Weights of a small transformer language model.
Architecture: LayerNorm before each block, learned positions, attention and MLP in parallel.
MLP neurons of a small language model. Each row is named by its layer, matrix (up: input weights; down: output weights) and neuron, and shows model dimensions 112-239. Each number is 128 + 24 x the weight over its row's rms, rounded and kept within 0 to 255. Numbers have three digits each.
After each neuron's rows, "fires after" lists the tokens most often just before its 100 highest values on Wikipedia text that the model never trained on. A number after a token or word is its count.

L4.up810:126167167101081161092135105106126175107175101153133123133118129113128153144119114092123163157108168145147145145143174108091094114123092125082152132160136148120132133095170136128144121168134138105143176139124118108130171146139122078073111163117158108121126118111147085078085107135107101099102124101103118095110087131125131140114122143097088137142116139125111119113140121118071113104107
L4.down810:128138070107156123141132158121105110120137097150119154115110118115107131087109122095088111118121094104142104107150114105136117119098170173131114143098115150126133138092135150162149183137149111104135159157149161155123153090163121112153124128095146086131116109152112115142163162132188074155153159112094079099146051124114096122109162101137131116115117142155194130169152117123151142129119
fires after: "c" 36, " de" 17, "s" 7, " c" 6, "ec" 5, " Du" 5

L4.up757:121111130121130139103115119146137168085148080142191136145125122095093162082122113087146121145125174108110174125127139097139095150142160119121107119145134106143069122131115116138147146104109137152161139118153133116173145126130107095128166110126077104119126125138135118127102156146157111139141125159093100164146132124147171144117127138132122142133126108130090123127151147173114125118119
L4.down757:131145108182092164127128162139114120142153146129163098146166127120168117075144136080114139150142137133134101139142078119177121123124149116130116123110139117188119103140089154119128161124142109081154120094158118120131090105150114133135088104119151090179102136161124139142135155132126112120148144144144149104120167148100111113132136126171070110122122105135133098103099135123099149143150
fires after: "s" 21, " S" 15, "c" 8, " K" 6, "mu" 5, " M" 5

L4.up695:166124100136180106115115129151161094134139119109087158100131146143102106118161126105119166120129134106089093163120142137137109172112116077097094105146133093126184174125096138113154136152142151124129153159143127107103132120112120093110118126142122120170110147146143166140132094131129098127121157110165157122159132131078110110149136103113159146136126127156114117121112095133148087143133
L4.down695:133102082097109148129126106141107085130127092131109116089156132114121109161164137134150144171130123141150126167120053121124079132138130162098165166081178125133091137141148124139085157139111140111138084117130170157163133114130184143112124125100129132098107116121095120113095133148079141152120162136109176115142159117120094170193151139117103122157133172120117112105126109140123104129105
fires after: "s" 24, "\n" 14, " re" 8, " Gold" 5

L4.up977:094140130143120152122094107104116148137117122137123161118114074113124127147106096150186140114083110160146105153146142155096164136175132109056180128116146132165111113093137133144135076072118110156132122176134137086144162122126135111158109155092119134188104155144129134088109129131118129094148125154140119115140122116120154113122124149148122145106165124124129119086132141085160167128112
L4.down977:153128134136144117116152145144107142108104154110130106161099134122117123093105179143099160121141123071149139110106152114162159082115120134123173128105095130134142140126109132102141106165128149177118114086099099168098108146116114152119114143094126135112126110141134112141111089137138133167101158166135152123155135148095143146120149185132161144133112110140158100155103138121125129097137
fires after: "c" 13, " h" 10, "ro" 9, " gr" 8, "ci" 6, "ra" 5

L5.up996:107125150125112120137131096114131158172149125135116146144127170120094138156133134111131131133086146138107144110138140124159128092109180146117152107127167158133137180151118165125100125134092153125118116128106124119147155163101148149154112114120081108159056131110127118122146158112191153142114121112117113176109108110087173092121128156130103133115155142116133148094108121092084140117146
L5.down996:136132155099136155131123126079168124151148107085153096163190120100134127095096120092107190126149100132093135148132134123138138077139124107113122149117132109116137075145099112113118148138175159116107082157131124118134122127125116119128158134145134139079128124116103129165144152102092123072176124131145148128133185169104089128103112128068121103114114145110117113120140089114125194147125
fires after: " de" 29, " De" 14, " of" 12, " at" 8, " " 6

L5.up461:102111147151126117139121103137132166157113122118146097178137124139112103113147117134194118163107169136115114149151130166121123089120110161147142116099130147147118164167061151130073118141143131161128117091136087180129191137164151119134155128109123138170152131110128108129109129120142159145113130119113160147090151129126088116147087118174068117108134131098133129118144126090129083132111
L5.down461:148118128117105144121088139124172136130149116143135103104133138148146096148119151117119130097087123147108111131160124138117153136141099143105136132158141092162118153128138134124125122127122094094156143081154136135124105110109112165140126119133137154129134181130127109117077172119121117114093159111141136121156096142189111138104133191129150130127129170142122115111130134077167118136109
fires after: " " 80, " h" 8, " (" 5

L4.up334:122158121169140131152108091075121106087110116109119104118106136163109147130108135111096125155125165157127116125147130132132135128144132106085172117133112131124128131111109148120101122124174177176111128150103109149146155125161110115130111131091078142096091127098131213147170098122143092159127144165117150113126132112152098139118126120088115114101155118118102104136114126147106113126129
L4.down334:166127123141127132116162105122118161150147066152079148172123116120129122143125109091139148116135071130152078122105146124145128171120106132132085142137130113150140144143166100093119089147106133113118149114104127130153121128143182127151138164142159137162093126151135102113108157126130116161120145120159135126125164153123085129133131110130106142133129153133103130114138109152046121111119
fires after: " re" 38, " co" 21, " ex" 6, " Re" 4

L5.up719:120116134082134129164138148169160145159104131161098108135096103109118153110139118107104104113127112126125123163150119147126133119109138085122161141154140096146113132127113104145126106093096118155126119148164144130091109144125152133139133132114079126174097087134139141162125175111184123126140169164134086178141126065157106144102114156129151121156163123136092126133123132160136173126049
L5.down719:130101130159103159122118127102117138077118095137110110104097149123145106115134155128140130157137143110125141153204127068142135122128106139126103129121138129132146181096102116152119122145142092123121141115131151078168120139100122101115125120140128131094149157123110142138120109109161130146116098107129129103128132146115173137194100143151137135123135141147125130121088161129125105148193
fires after: "c" 28, " sp" 14, "s" 14, " ch" 9, " gr" 8

L4.up329:118116156143123100072108120123142113105137139124134140105142108123128172166086124129154142179116153132138102153122129133106153125130104133096166152142111136106137181082067154170114096141128097149136138128158144158092155145101128150173096104117113163166160111083129127156129133115116149108095126137126141127119120148093115144136084170132124124166143107095116083076151101097138162147106
L4.down329:144090126151112114147141115137102158147176132150149134148103096097142112108097124143136123079147126103109134157127149147144107141146118195178129141117122143157099125102118093084154088117141115124070126113102083078137155087114149143119109099147107115159159122136149114144162108136087109120137132143186137128152156152107110142126130130099149120119147096162125142148158104137128148108092
fires after: " " 31, " con" 16, " under" 6, " un" 5, " dis" 5, " f" 5

L5.up392:103137164127134048127142172103178151119169138140108127132143156120114168139150134126122107137102161134141127140166178124131138125189136099132128132115121092136134090104129118121149088131082082144123087139139109142153163128141109128082123131145131162098135131119128112148164146148114074114118129121096134085109142104105116134156149150093118126107115132122149106132086124170096119141148
L5.down392:122100138091132140087179157081134121113109110118139135119127120113119153123128107126170154113124123174114117096170105159143077156151097188168084127114153106094116131119119134095117127111152145113158120099113162095097110147120105110182138151109114112076155104130146127107177135144140153119144089120150146190127100124109139121184144108122094173122194104136126141092142093152170130105126
fires after: "s" 24, " re" 13, " Re" 11, "re" 10, " ex" 8, "c" 7